{
  "num_hidden_layers": 16,
  "hidden_size": 256,
  "num_attention_heads": 2,
  "num_key_value_heads": 2,
  "head_dim": 128,
  "intermediate_size": 896,
  "vocab_size": 1603,
  "hidden_act": "tanh_gelu",
  "norm": "layernorm",
  "norm_place": "pre",
  "norm_eps": 1e-05,
  "positions": "learned",
  "qk_norm": true,
  "attn_scale": 0.0884,
  "bias": "all",
  "tie_word_embeddings": true,
  "parallel_block": false,
  "extras": ["capped logits"],
  "init": "normal",
  "init_std_qkv": 0.0184,
  "init_std_o": 0.00326,
  "init_std_up": 0.0184,
  "init_std_down": 0.00326,
  "init_out_by_depth": true,
  "optimizer": "adamw",
  "learning_rate": 0.00264,
  "beta1": 0.9,
  "beta2": 0.98,
  "weight_decay": 0.049,
  "lr_head": 0.0114,
  "max_grad_norm": 2.0,
  "warmup_steps": 386,
  "schedule": "wsd",
  "decay_fraction": 0.686,
  "decay_shape": "pow",
  "final_lr_fraction": 0.1,
  "batch_tokens": 131072,
  "max_seq_len": 256,
  "doc_mask": true,
  "train_tokens": 809800000,
  "max_steps": 6179,
  "dataset": "wikipedia_en"
}
MLP neurons of a small language model. Each row is named by its layer, matrix (up: input weights) and neuron, and shows model dimensions 96-223. Each number is 50 + 15 x the weight over its row's rms, rounded and kept within 0 to 99.
After each neuron's rows, "fires in" lists the words (lower case) most often at its 100 highest values on Wikipedia text that the model never trained on; "fires on" lists the tokens most often at its 100 highest values on Wikipedia text that the model never trained on.

L7.up700:41 45 44 66 44 35 53 59 64 48 43 41 49 43 57 64 82 64 36 41 47 72 51 39 60 64 25 59 91 49 49 41 36 29 56 59 51 73 37 66 37 77 55 52 79 71 28 54 55 33 54 81 29 60 70 90 58 29 50 59 47 46 52 55 52 53 41 50 43 34 35 37 29 61 62 51 44 46 62 58 43 27 41 77 43 49 66 38 67 32 59 17 61 61 37 38 47 42 64 51 42 15 55 53 29 53 49 62 35 39 52 47 76 43 45 74 37 68 61 28 44 34 70 54 58 51 61 34
fires in: "of", "all", "and", "background", "are", "were"
fires on: " of", " All"

L6.up73:53 56 38 19 49 42 09 61 45 28 30 56 50 54 58 41 44 61 53 77 34 79 35 33 39 75 79 52 77 66 55 76 53 26 59 17 81 48 31 26 66 82 31 53 34 43 55 35 77 64 38 54 51 75 58 55 71 58 58 47 76 47 43 74 47 31 74 72 73 60 45 52 48 24 80 65 62 48 47 50 45 52 43 49 24 51 60 44 53 43 50 39 67 61 61 43 61 57 60 39 36 36 70 51 60 45 30 64 37 77 44 41 78 49 33 63 26 68 56 50 64 19 51 81 45 59 58 32
fires in: "his", "her", "their"
fires on: " his", " her", " their"

L5.up79:56 48 42 53 33 47 65 25 56 51 71 54 30 36 60 24 55 60 45 58 43 64 30 62 58 39 44 67 54 59 15 52 59 41 47 37 52 31 64 42 48 38 32 62 27 40 59 51 78 40 64 53 83 41 94 72 48 48 58 63 31 35 48 44 66 42 18 32 37 52 68 29 49 74 55 32 57 42 58 48 67 50 59 43 67 37 51 39 28 33 43 48 25 57 77 46 30 48 43 36 41 48 41 59 61 60 51 45 49 47 49 60 88 77 65 78 32 40 69 46 47 51 37 67 30 48 40 34
fires in: "no", "there", "netherlands", "therefore", "this", "if"
fires on: "et", "re", " no", "f", " there"

L13.up44:37 72 22 51 48 54 42 48 65 50 59 22 75 70 34 46 49 91 69 50 35 64 44 49 35 72 47 71 58 53 27 26 29 22 54 33 43 51 34 31 44 22 51 45 49 41 73 47 66 55 68 60 47 41 28 26 51 62 38 46 51 41 30 41 44 58 40 51 61 49 56 52 38 78 68 36 39 58 52 54 41 73 72 69 41 38 57 22 74 46 38 70 56 39 25 27 59 30 49 29 17 25 47 57 36 20 32 33 40 57 64 67 44 60 48 82 37 25 49 48 46 32 57 59 40 25 09 26
fires in: "in", "international", "institute", "infantry"
fires on: " In", "In", " in", "in"

L10.up90:57 57 75 56 55 70 44 49 51 53 44 65 21 65 23 20 13 41 34 42 56 53 32 23 44 44 55 35 71 67 44 42 34 60 45 37 59 44 55 42 48 39 49 43 36 56 52 71 33 27 52 70 58 50 23 55 63 53 62 32 79 35 25 51 40 61 35 46 66 69 70 43 57 22 45 48 42 49 57 78 40 39 43 38 43 53 45 39 61 37 57 68 29 49 66 42 97 41 42 71 55 67 31 43 44 82 45 48 51 61 47 41 41 65 69 42 72 65 52 40 48 15 50 67 32 73 47 64
fires in: "and", "to", "he", "stop"
fires on: " and", " to", " st", " he", "ly"

L4.up228:58 36 39 34 48 31 47 40 31 41 65 47 75 68 66 37 54 65 43 56 38 82 51 38 27 38 83 54 43 60 25 39 58 51 52 39 58 25 76 58 31 68 54 61 48 46 44 52 57 44 84 69 66 49 52 60 24 42 78 37 50 46 60 17 45 48 48 57 73 56 42 44 39 41 42 64 29 30 57 37 86 57 53 44 51 66 48 56 24 65 66 40 73 54 74 38 23 68 45 53 15 43 30 57 47 82 50 54 30 62 52 36 74 59 25 66 44 46 53 24 59 31 51 46 32 47 87 48
fires in: "there", "his", "it", "therefore", "he", "who"
fires on: " there", "is", "re", " He", " It", " who"

L5.up752:33 49 29 60 74 39 52 41 50 19 65 63 48 59 32 49 21 29 49 49 44 54 53 64 13 39 80 38 62 53 16 75 44 51 67 56 44 42 55 54 55 49 52 52 57 39 38 74 34 49 45 57 40 66 73 89 42 32 69 62 41 50 62 77 35 34 44 41 71 58 28 53 34 51 33 77 28 41 61 38 82 82 54 37 52 68 46 56 02 59 50 55 50 54 45 63 63 34 21 27 58 37 43 68 79 50 45 58 69 52 34 29 65 49 24 82 36 66 59 63 75 67 46 66 54 55 44 02
fires in: "length", "first", "last", "most", "london", "second"
fires on: "eng", "ast", " first", " second", " most", "ond"

L9.up368:86 54 59 45 55 50 60 51 56 50 24 43 30 59 60 38 57 59 44 33 52 49 56 72 44 53 49 64 63 33 68 29 52 53 35 87 51 60 28 67 31 46 57 78 17 66 47 48 65 59 49 60 59 27 59 15 47 69 59 74 38 52 77 43 56 54 47 40 65 51 67 58 33 62 51 61 49 45 43 88 54 58 56 54 30 28 70 19 56 47 66 44 32 16 12 40 67 54 40 64 33 41 56 82 23 53 11 48 54 42 55 75 50 70 52 51 44 52 45 62 34 31 51 28 54 35 60 32
fires in: "an", "another"
fires on: " an", " qu"

L6.up583:57 76 43 46 53 74 57 09 27 45 37 45 49 72 45 40 43 54 51 66 32 53 46 60 59 58 36 64 64 24 20 43 41 47 69 56 68 36 73 33 58 30 38 37 32 60 42 61 71 40 48 65 44 79 27 40 25 27 57 28 31 47 43 37 21 71 47 24 59 44 48 54 26 35 51 62 39 46 82 46 88 53 59 57 46 50 52 36 47 36 44 69 55 54 68 54 48 67 44 54 26 27 44 56 35 60 53 45 66 40 57 38 45 61 36 58 43 69 74 49 24 62 49 69 55 55 58 15
fires in: "this", "each", "that", "same", "next", "one"
fires on: " this", "ach", " that", " same", "xt", " one"

L10.up703:53 75 56 55 53 49 55 29 48 62 38 63 39 40 30 23 24 35 61 67 80 46 18 51 67 63 78 53 64 47 47 42 55 27 75 46 51 15 50 48 49 61 80 61 49 35 44 56 64 52 45 37 57 44 63 43 36 53 61 50 50 50 49 57 51 44 73 76 66 81 56 56 75 57 71 70 35 31 59 46 59 60 62 76 41 43 71 30 40 27 54 47 50 45 54 38 45 01 56 47 08 45 62 51 40 35 42 30 46 76 86 67 97 59 30 47 44 64 83 50 38 57 44 59 56 42 41 47
fires in: "a", "after", "as", "at"
fires on: " a", "A"

L8.up544:45 37 57 74 25 69 60 55 56 46 39 15 44 74 66 26 50 58 67 60 51 64 35 56 45 46 40 35 55 77 01 30 41 57 48 35 43 52 60 24 31 32 62 46 64 48 57 22 50 64 69 56 65 03 52 51 59 54 55 30 41 47 23 51 58 60 44 64 65 49 53 47 35 67 58 74 58 51 52 67 40 53 51 36 59 46 34 58 13 47 50 47 63 42 26 53 57 43 54 45 40 34 42 78 78 23 50 33 36 68 70 38 44 74 54 74 25 46 66 46 50 37 65 43 30 49 74 53
fires in: "to", "i", "in", "within", "it"
fires on: " to", "I", " in", "e", "in", " I"

L8.up303:38 26 57 43 71 74 37 62 57 22 46 30 52 43 52 44 48 75 37 42 49 61 46 42 66 61 43 36 53 67 58 68 47 52 90 36 58 62 61 32 42 59 54 62 71 43 56 50 38 49 41 79 69 41 53 43 45 49 57 50 30 57 74 55 53 53 27 53 66 49 47 17 63 43 47 48 41 65 68 58 52 51 52 73 52 50 50 32 51 28 66 39 63 50 52 56 31 19 36 41 66 32 67 56 46 32 33 60 38 44 67 65 59 73 40 55 52 31 80 62 69 24 55 76 17 25 62 59
fires in: "of"
fires on: " of"

L6.up165:60 30 23 43 51 86 29 50 25 27 33 55 32 58 63 65 63 54 44 99 48 54 52 55 40 58 30 50 30 47 34 46 91 37 56 53 34 52 57 47 61 42 64 78 49 39 43 61 59 56 43 45 24 62 59 70 47 34 50 63 47 33 61 26 65 56 24 63 58 74 54 41 54 54 79 20 56 53 52 44 36 37 67 69 24 43 33 56 54 42 28 73 59 61 46 36 23 42 47 51 57 56 41 21 46 45 14 67 32 45 54 51 49 69 66 60 50 57 67 42 63 30 55 65 40 62 25 63
fires in: "after", "when", "to", "of", "upon", "with"
fires on: " after", " when", " to", " of", "on", " with"

L8.up872:49 87 52 61 41 59 44 34 48 57 57 53 54 69 59 53 45 37 57 81 44 86 51 74 35 84 73 53 50 61 70 37 57 27 42 38 54 46 29 19 36 63 37 46 44 52 45 77 53 50 44 38 42 18 71 49 32 37 45 68 49 50 48 52 49 44 60 66 76 78 69 33 46 67 42 39 52 45 36 87 48 53 54 66 50 54 74 31 40 32 56 18 83 67 66 41 72 35 43 62 35 55 55 09 45 52 10 50 51 67 36 60 68 62 42 56 22 48 61 52 32 44 45 66 64 58 55 53
fires in: "s", "has", "no", "their"
fires on: "'s", ".S", " has", "d"

L6.up89:61 47 33 49 58 89 46 44 44 43 45 52 71 64 59 59 43 39 39 52 58 45 67 51 30 34 30 67 66 43 41 17 47 48 78 47 53 50 55 59 57 60 73 62 36 53 34 40 35 38 52 45 51 85 47 37 18 44 47 48 18 49 56 75 63 44 45 53 55 53 49 40 63 52 57 36 43 59 55 65 47 44 55 88 54 49 39 55 61 21 43 78 51 61 37 45 28 43 51 49 55 08 57 64 46 31 51 57 24 49 41 41 60 37 49 63 33 64 38 13 50 33 54 73 59 39 38 54
fires in: "of", "before", "to", "by", "after"
fires on: " of", " before", " to", " by", " after"

L7.up534:43 79 63 56 38 65 53 24 03 25 22 61 42 88 55 19 41 64 41 40 58 69 49 83 51 63 67 62 69 30 32 73 41 48 52 36 43 45 53 55 70 46 44 28 27 58 48 38 34 49 51 53 24 69 64 85 36 49 41 32 64 51 38 74 17 39 41 64 65 71 63 50 62 73 45 49 52 58 78 57 75 56 44 44 47 48 48 66 59 34 50 51 32 56 38 75 39 77 46 55 40 24 35 54 48 54 62 59 31 72 53 44 80 50 76 52 13 55 44 36 54 52 27 45 31 56 68 42
fires in: "this", "end", "that", "next", "utc"
fires on: " this", " that", "xt", "C", " end", "ation"

L10.up641:57 66 25 59 53 56 51 22 37 82 71 56 65 69 29 39 38 35 57 39 73 47 51 27 24 61 31 52 47 52 53 31 67 32 69 64 31 29 41 36 42 42 52 55 48 31 39 62 42 66 52 37 72 50 36 58 56 20 56 25 80 51 28 64 47 52 52 56 48 57 69 29 86 53 39 21 63 59 65 55 37 72 65 52 59 63 56 56 68 41 68 62 72 38 43 64 53 57 42 72 31 41 37 25 64 68 31 58 31 17 53 35 52 57 48 46 69 59 34 30 54 29 50 61 76 51 54 18
fires in: "of", "in", "general", "mississippi"
fires on: " of", " in", " ex", "iss", "eneral"

L7.up456:35 66 28 66 56 51 46 39 30 43 38 62 65 52 21 29 45 45 41 61 37 70 16 52 39 37 37 31 59 51 30 62 53 38 63 48 50 55 56 48 31 64 38 47 64 46 49 37 31 58 25 48 76 41 56 68 46 52 61 41 56 52 62 66 62 64 65 29 41 52 46 64 51 49 60 50 38 46 28 73 43 53 42 53 46 45 60 69 26 42 67 24 59 44 54 48 37 41 67 64 49 54 58 42 25 50 40 47 50 80 69 49 81 44 38 47 21 24 78 43 54 61 34 63 52 44 74 42
fires in: "the", "became", "a", "as"
fires on: " the", " a", " became", " as"

L7.up561:37 54 45 68 50 57 19 24 52 65 13 55 56 72 20 75 53 45 27 60 66 62 47 56 35 52 63 29 49 26 57 51 24 37 77 16 24 50 34 35 60 41 60 46 70 25 63 69 86 54 69 59 53 55 51 45 49 64 37 50 57 45 69 17 54 60 56 51 50 54 39 48 69 32 78 55 49 51 73 49 56 43 60 84 34 46 39 39 15 43 29 46 67 36 33 43 30 42 52 40 48 24 67 55 58 45 38 41 32 25 59 56 60 26 62 73 63 53 43 44 48 45 39 48 51 55 42 22
fires in: "in", "during"
fires on: " In", "In", "uring", " during"

L6.up82:44 42 50 62 77 81 50 68 25 38 48 18 78 54 65 44 21 41 46 47 46 67 64 43 54 42 37 81 76 72 60 55 43 62 54 54 69 52 49 57 63 65 48 61 21 79 11 40 48 49 47 42 30 78 42 56 35 43 50 50 26 37 58 77 44 45 35 54 69 66 40 38 35 78 73 65 23 75 48 73 56 30 75 60 54 44 62 67 55 70 43 52 38 52 55 48 59 43 44 26 70 19 38 52 54 36 57 74 58 49 37 50 51 51 63 52 35 54 28 20 57 33 57 54 57 36 53 38
fires in: "and", "which", "who", "that"
fires on: " and", " which", " who", " that"

L12.up846:52 62 44 30 42 43 47 25 36 56 19 16 74 75 47 39 41 34 33 71 50 51 44 40 36 33 57 31 36 18 75 56 50 31 85 50 56 64 44 59 73 57 26 59 43 48 27 32 57 56 57 38 20 44 55 83 13 38 47 47 45 62 70 43 46 45 41 40 54 62 82 48 45 27 77 53 27 37 66 42 52 24 68 36 55 32 64 56 49 75 48 40 51 48 62 66 39 64 52 49 74 37 48 62 68 53 41 60 69 43 33 13 63 26 47 52 40 67 41 47 62 44 63 56 51 56 51 56
fires in: "it", "that", "which", "film", "song"
fires on: " It", " that", " which", " film", "t", " it"

L6.up230:61 57 27 65 54 69 34 40 45 39 54 17 46 81 60 51 51 75 37 69 36 90 44 69 38 50 67 40 28 35 54 56 30 63 55 82 37 48 31 44 57 74 73 58 57 47 49 63 38 38 48 32 55 49 58 50 44 49 67 54 54 43 72 45 36 54 29 19 53 34 55 35 44 59 57 69 46 68 28 24 19 53 53 54 72 47 66 46 49 41 30 38 46 61 38 96 45 28 28 52 10 32 50 76 34 39 39 53 57 20 40 43 74 72 34 66 20 40 32 49 33 26 67 33 48 52 70 44
fires in: "of", "episode", "television", "either", "together", "entitled"
fires on: " of", "it", "pis", "lev", "ode"

L10.up68:47 59 30 77 52 60 50 28 50 54 40 48 43 62 47 19 43 54 31 69 40 61 59 34 26 53 61 56 53 45 40 68 63 68 55 12 46 20 58 40 34 66 34 69 34 32 55 57 51 45 61 53 82 51 59 52 68 48 37 72 36 48 76 48 50 42 30 60 44 76 50 25 58 51 35 41 57 35 53 67 45 70 55 58 66 38 63 52 32 45 70 33 50 36 43 62 62 51 46 64 31 53 56 58 45 29 35 28 42 51 45 45 54 69 58 86 17 20 83 42 40 30 38 69 22 55 59 54
fires in: "has", "for", "population", "have", "s", "gnis"
fires on: " has", " for", " have", "'s", " pop", "op"

L6.up319:34 73 13 81 71 64 32 64 47 18 56 14 38 80 54 23 74 60 50 43 49 62 39 32 27 67 55 42 47 52 62 59 68 52 68 53 70 59 49 35 72 48 43 56 67 47 23 26 48 46 33 61 70 76 43 35 61 23 48 42 65 47 40 45 46 52 50 51 52 54 54 58 40 49 66 28 46 64 59 49 44 26 52 78 46 49 36 66 76 33 44 41 37 51 25 51 68 32 29 36 26 64 48 38 32 37 48 66 37 58 50 40 47 31 44 45 55 61 46 12 57 32 48 63 47 64 55 29
fires in: "under", "with", "between", "of", "by", "all"
fires on: " under", " with", " between", " of", " by", "er"

L6.up310:29 42 64 35 61 37 28 56 49 44 50 34 48 70 66 39 56 42 65 61 53 87 33 43 52 63 70 68 58 52 67 56 53 64 59 65 58 34 42 42 52 78 67 74 38 46 41 57 72 50 64 65 72 60 86 37 52 21 53 62 47 34 50 56 58 51 47 64 65 72 52 29 36 28 70 57 30 43 78 42 54 56 59 77 65 42 48 42 18 27 44 54 57 45 48 35 47 60 36 44 44 68 46 36 71 69 53 51 49 72 64 63 74 57 33 48 39 43 81 46 12 02 56 54 52 42 38 37
fires in: "his", "her", "my", "their", "your"
fires on: "is", " her", "y", "our", "ir", " Her"

L6.up774:56 61 56 68 70 59 12 31 51 41 50 48 80 50 34 48 46 49 58 54 62 38 68 23 18 57 49 41 61 44 49 50 60 44 58 59 30 41 68 49 66 64 43 30 80 53 61 37 47 43 43 69 56 13 50 66 45 73 42 62 33 53 29 59 74 73 47 41 36 63 62 25 50 55 69 43 44 28 82 42 48 62 47 81 48 53 46 48 54 25 30 64 60 55 42 50 11 47 40 56 51 34 61 67 54 51 40 65 28 50 46 39 76 45 45 57 53 58 44 30 44 44 31 56 31 49 37 41
fires in: "on", "in", "off"
fires on: " on", "ing", " off", " in"

L4.up9:61 35 55 59 48 57 59 29 70 38 40 52 70 70 21 55 59 55 40 47 76 39 36 50 41 35 30 45 35 28 52 34 33 47 56 23 33 70 42 56 66 71 46 49 60 40 41 76 65 46 51 66 51 32 86 32 56 43 53 44 54 49 78 38 58 54 47 53 66 35 57 49 29 26 53 71 30 31 55 51 50 87 45 64 26 50 53 19 45 51 49 77 43 47 49 37 13 39 17 39 64 68 43 47 65 35 37 55 49 34 49 71 65 63 21 57 43 62 27 50 44 23 36 57 46 38 49 33
fires in: "while", "before", "when", "after", "later", "during"
fires on: " while", " before", " when", "uc", "if"

L7.up848:79 39 34 56 54 62 43 32 41 46 68 59 40 79 51 34 52 44 54 99 42 78 26 68 43 60 68 30 46 39 34 25 51 07 52 51 40 55 56 45 45 38 34 62 60 64 62 38 54 44 27 50 47 16 58 28 54 28 60 45 61 45 35 43 54 56 60 67 70 67 52 43 52 69 78 49 44 45 40 43 44 44 51 67 27 61 31 60 39 38 66 64 77 73 64 49 71 39 63 65 28 18 50 61 38 58 36 69 53 69 55 40 71 45 39 59 49 54 70 37 17 51 36 65 48 44 48 39
fires in: "for", "in", "at", "to", "was", "its"
fires on: " for", " in", " to", " at", " was"

L9.up148:62 61 56 49 52 57 74 63 51 79 56 78 81 63 78 42 28 51 54 48 53 52 62 60 41 37 49 65 87 63 59 51 53 40 51 15 55 25 63 68 37 47 53 45 22 73 27 60 51 27 62 46 70 57 45 61 24 42 75 55 68 37 59 31 22 47 65 18 57 52 69 12 62 59 72 51 52 55 57 73 63 61 66 63 39 42 66 35 18 51 42 74 62 50 22 43 59 72 50 40 40 34 13 51 69 60 50 70 00 76 50 37 59 47 73 49 54 47 38 32 35 41 20 51 28 60 50 42
fires in: "it", "they", "there", "therefore"
fires on: " it", " there", " they", " me", "e"

L7.up425:49 40 65 52 44 58 50 59 42 35 42 62 44 67 35 44 58 43 52 57 35 51 36 59 27 69 49 43 56 40 50 60 32 26 68 40 47 45 62 30 34 63 27 67 48 45 36 44 65 50 46 34 51 86 37 47 26 36 57 54 49 39 43 82 37 51 52 48 46 44 61 40 47 46 48 43 35 62 57 33 66 37 35 55 51 76 34 22 23 24 37 29 46 68 61 32 55 42 25 93 46 51 24 59 67 75 24 49 50 71 43 29 51 48 58 32 34 55 57 02 60 46 52 61 35 69 47 42
fires in: "as", "that", "what", "catholic"
fires on: " as", " Bar", " that", "at", "ath", " Par"

L13.up273:57 61 57 51 52 50 43 38 42 67 42 21 39 46 44 51 45 39 44 53 66 57 29 61 76 49 53 33 72 46 69 50 60 46 34 54 83 64 21 48 33 72 43 94 25 48 63 39 58 51 50 46 43 35 71 37 35 57 66 71 40 57 65 42 45 30 42 51 62 45 70 47 85 49 47 32 34 40 58 50 65 38 70 70 44 20 38 46 48 56 77 38 50 25 44 39 46 45 54 53 48 82 48 38 28 59 38 81 13 51 65 40 41 44 72 45 66 27 35 52 55 14 69 43 56 58 28 39
fires in: "an", "another"
fires on: " an", "n"

L13.up707:65 57 43 40 41 39 44 43 55 63 29 40 65 41 46 69 43 33 57 65 56 29 28 50 65 56 43 68 28 63 08 72 49 50 30 54 41 29 23 65 48 53 44 46 38 47 52 33 72 52 38 41 51 26 62 33 61 56 54 56 61 59 55 38 42 46 28 29 56 55 50 60 53 61 40 50 52 46 37 64 36 43 46 57 68 37 77 37 32 65 69 73 44 48 62 38 52 57 45 71 73 45 32 69 66 38 15 66 47 48 77 63 40 58 94 49 23 24 36 26 53 33 58 47 24 51 47 70
fires in: "an", "another"
fires on: " an"

L5.up89:43 55 34 66 55 44 47 34 63 37 58 26 39 51 56 69 71 67 47 58 48 49 53 45 42 69 47 58 68 43 20 38 53 38 93 36 38 79 62 59 37 67 45 65 56 22 41 46 43 38 38 79 49 28 71 43 56 67 65 30 38 51 52 45 78 64 21 56 61 55 36 31 73 76 67 39 40 30 58 26 40 71 63 75 45 57 43 45 57 53 30 69 61 75 58 44 36 39 40 45 49 51 52 45 69 42 37 71 16 39 55 42 77 70 59 62 53 24 60 54 32 52 36 91 50 32 51 46
fires in: "of", "often", "offered", "offering"
fires on: " of"

L8.up122:57 70 14 23 65 69 46 48 56 41 25 30 45 72 65 61 29 61 49 73 46 54 38 20 27 48 49 60 53 56 37 71 48 47 59 70 63 63 51 43 39 81 16 43 45 36 44 41 47 46 65 67 67 50 55 47 19 50 63 22 34 55 52 52 69 52 23 65 28 63 40 37 54 44 48 24 26 47 37 46 46 65 41 57 60 48 48 57 45 41 59 63 57 60 58 38 46 31 65 33 63 35 47 43 74 42 54 48 52 46 75 59 60 70 39 63 44 50 52 18 39 28 38 51 18 26 46 49
fires in: "in", "of", "and", "its", "with", "s"
fires on: " in", " of", " and", " its", " with", "'s"

L13.up268:47 58 33 71 44 69 49 30 34 29 09 51 66 41 28 52 57 65 59 69 41 53 51 47 29 20 36 42 45 60 60 54 52 50 67 65 50 49 38 61 42 45 32 60 45 26 52 50 58 26 66 76 80 54 54 57 48 41 34 88 37 42 72 23 44 57 52 46 48 52 54 43 64 49 54 55 38 32 60 69 58 35 32 58 30 41 54 56 30 52 27 60 58 50 45 65 17 64 53 52 28 49 29 43 70 56 56 68 38 59 63 36 90 67 85 76 33 48 46 47 48 42 43 43 68 35 42 53
fires in: "that", "which", "who", "however", "what"
fires on: " that", "y", "at", "owever", " which", " who"

L7.up387:38 88 45 59 77 68 59 60 44 57 69 52 43 56 47 65 48 57 63 49 30 52 24 38 22 33 27 65 38 39 36 38 44 58 63 34 61 55 34 51 65 59 45 80 45 11 43 63 58 87 33 88 31 67 55 41 45 56 58 50 52 44 59 41 71 41 59 35 42 79 65 28 48 48 71 33 50 62 52 54 33 53 52 68 22 65 24 12 64 52 27 67 36 58 55 56 17 25 36 41 50 40 37 50 62 52 53 63 48 30 57 66 56 60 72 30 55 49 42 25 51 58 68 57 56 54 40 71
fires in: "after", "during", "to", "following", "before"
fires on: " After", "fter", " to", " after", "uring", " before"

L4.up81:58 26 39 67 53 75 65 59 56 63 55 38 59 77 42 18 21 36 40 51 38 63 43 51 52 39 62 61 70 59 52 64 37 54 61 40 41 69 69 39 34 48 00 67 50 27 69 38 53 41 35 52 71 27 51 74 04 70 72 58 41 54 74 92 60 53 50 60 53 60 66 26 30 42 46 39 39 58 68 57 34 52 45 58 62 42 70 54 65 39 28 39 25 62 60 74 14 35 40 66 26 51 39 50 37 48 57 47 41 42 67 32 61 59 70 47 29 38 64 18 56 46 61 55 52 40 81 78
fires in: "of", "from", "about", "either", "for", "having"
fires on: "d", " of", "it", " from", " about", " for"

L10.up663:30 61 33 49 52 60 38 37 59 59 51 37 74 47 36 54 42 57 52 49 63 37 10 45 42 39 48 42 33 29 38 63 53 43 42 49 87 71 34 53 81 54 31 67 49 50 37 54 47 51 56 36 57 53 94 66 29 30 59 60 86 59 45 72 77 44 29 46 37 45 52 64 00 33 38 46 56 56 66 39 51 42 55 71 57 43 49 75 39 38 23 54 39 45 59 49 37 34 57 46 47 23 46 56 38 45 60 45 23 72 43 38 61 54 43 72 52 45 63 53 52 70 69 51 54 62 80 51
fires in: "which", "who", "he", "that", "and", "heart"
fires on: " which", " who", " he", " that", " and", " He"

L9.up328:51 46 62 53 52 69 29 19 48 38 45 38 64 33 23 68 31 39 40 50 68 69 55 30 40 46 48 33 54 36 65 40 36 34 35 49 55 71 61 39 16 41 54 63 57 53 43 40 50 41 49 66 53 56 48 54 45 47 36 38 58 49 52 65 33 60 47 55 74 81 82 43 73 27 76 33 54 38 33 47 52 56 85 65 48 53 47 31 39 40 60 36 57 58 61 37 78 52 43 59 33 46 32 63 68 69 72 56 56 39 36 25 79 66 48 61 70 51 62 53 58 51 37 57 43 56 63 29
fires in: "which", "in", "what"
fires on: " which", " in", "at"

L4.up708:58 53 29 51 55 80 37 24 42 41 56 20 22 70 63 50 43 35 46 56 85 34 37 34 56 47 48 59 46 65 58 44 59 32 74 13 51 48 47 25 52 64 45 61 57 69 64 56 45 71 38 37 76 44 66 77 33 46 61 45 67 52 51 58 68 25 53 53 73 75 45 51 44 28 63 59 54 41 48 33 08 35 35 58 45 30 64 38 41 30 24 68 45 32 72 64 51 51 52 47 45 57 39 58 55 49 58 59 48 26 49 55 45 52 63 61 04 60 59 43 52 15 62 35 41 48 48 49
fires in: "party", "by", "society", "center", "fort"
fires on: "y", " Party", "er", "ort", "erv"

L7.up582:45 79 76 62 46 82 42 79 20 49 54 53 49 73 38 33 51 41 43 63 31 42 39 38 43 53 54 70 67 58 29 36 25 33 41 39 58 54 47 55 42 54 49 73 47 46 42 35 61 65 37 57 34 53 39 58 36 44 41 48 47 44 43 79 67 48 41 53 55 85 52 32 37 46 73 48 34 46 54 38 35 44 53 80 41 68 40 55 50 31 34 49 23 62 91 27 44 31 52 51 58 44 30 43 39 74 56 69 37 59 62 44 64 45 58 49 42 67 49 36 47 45 42 74 80 58 59 46
fires in: "and", "then", "to"
fires on: " and", " then"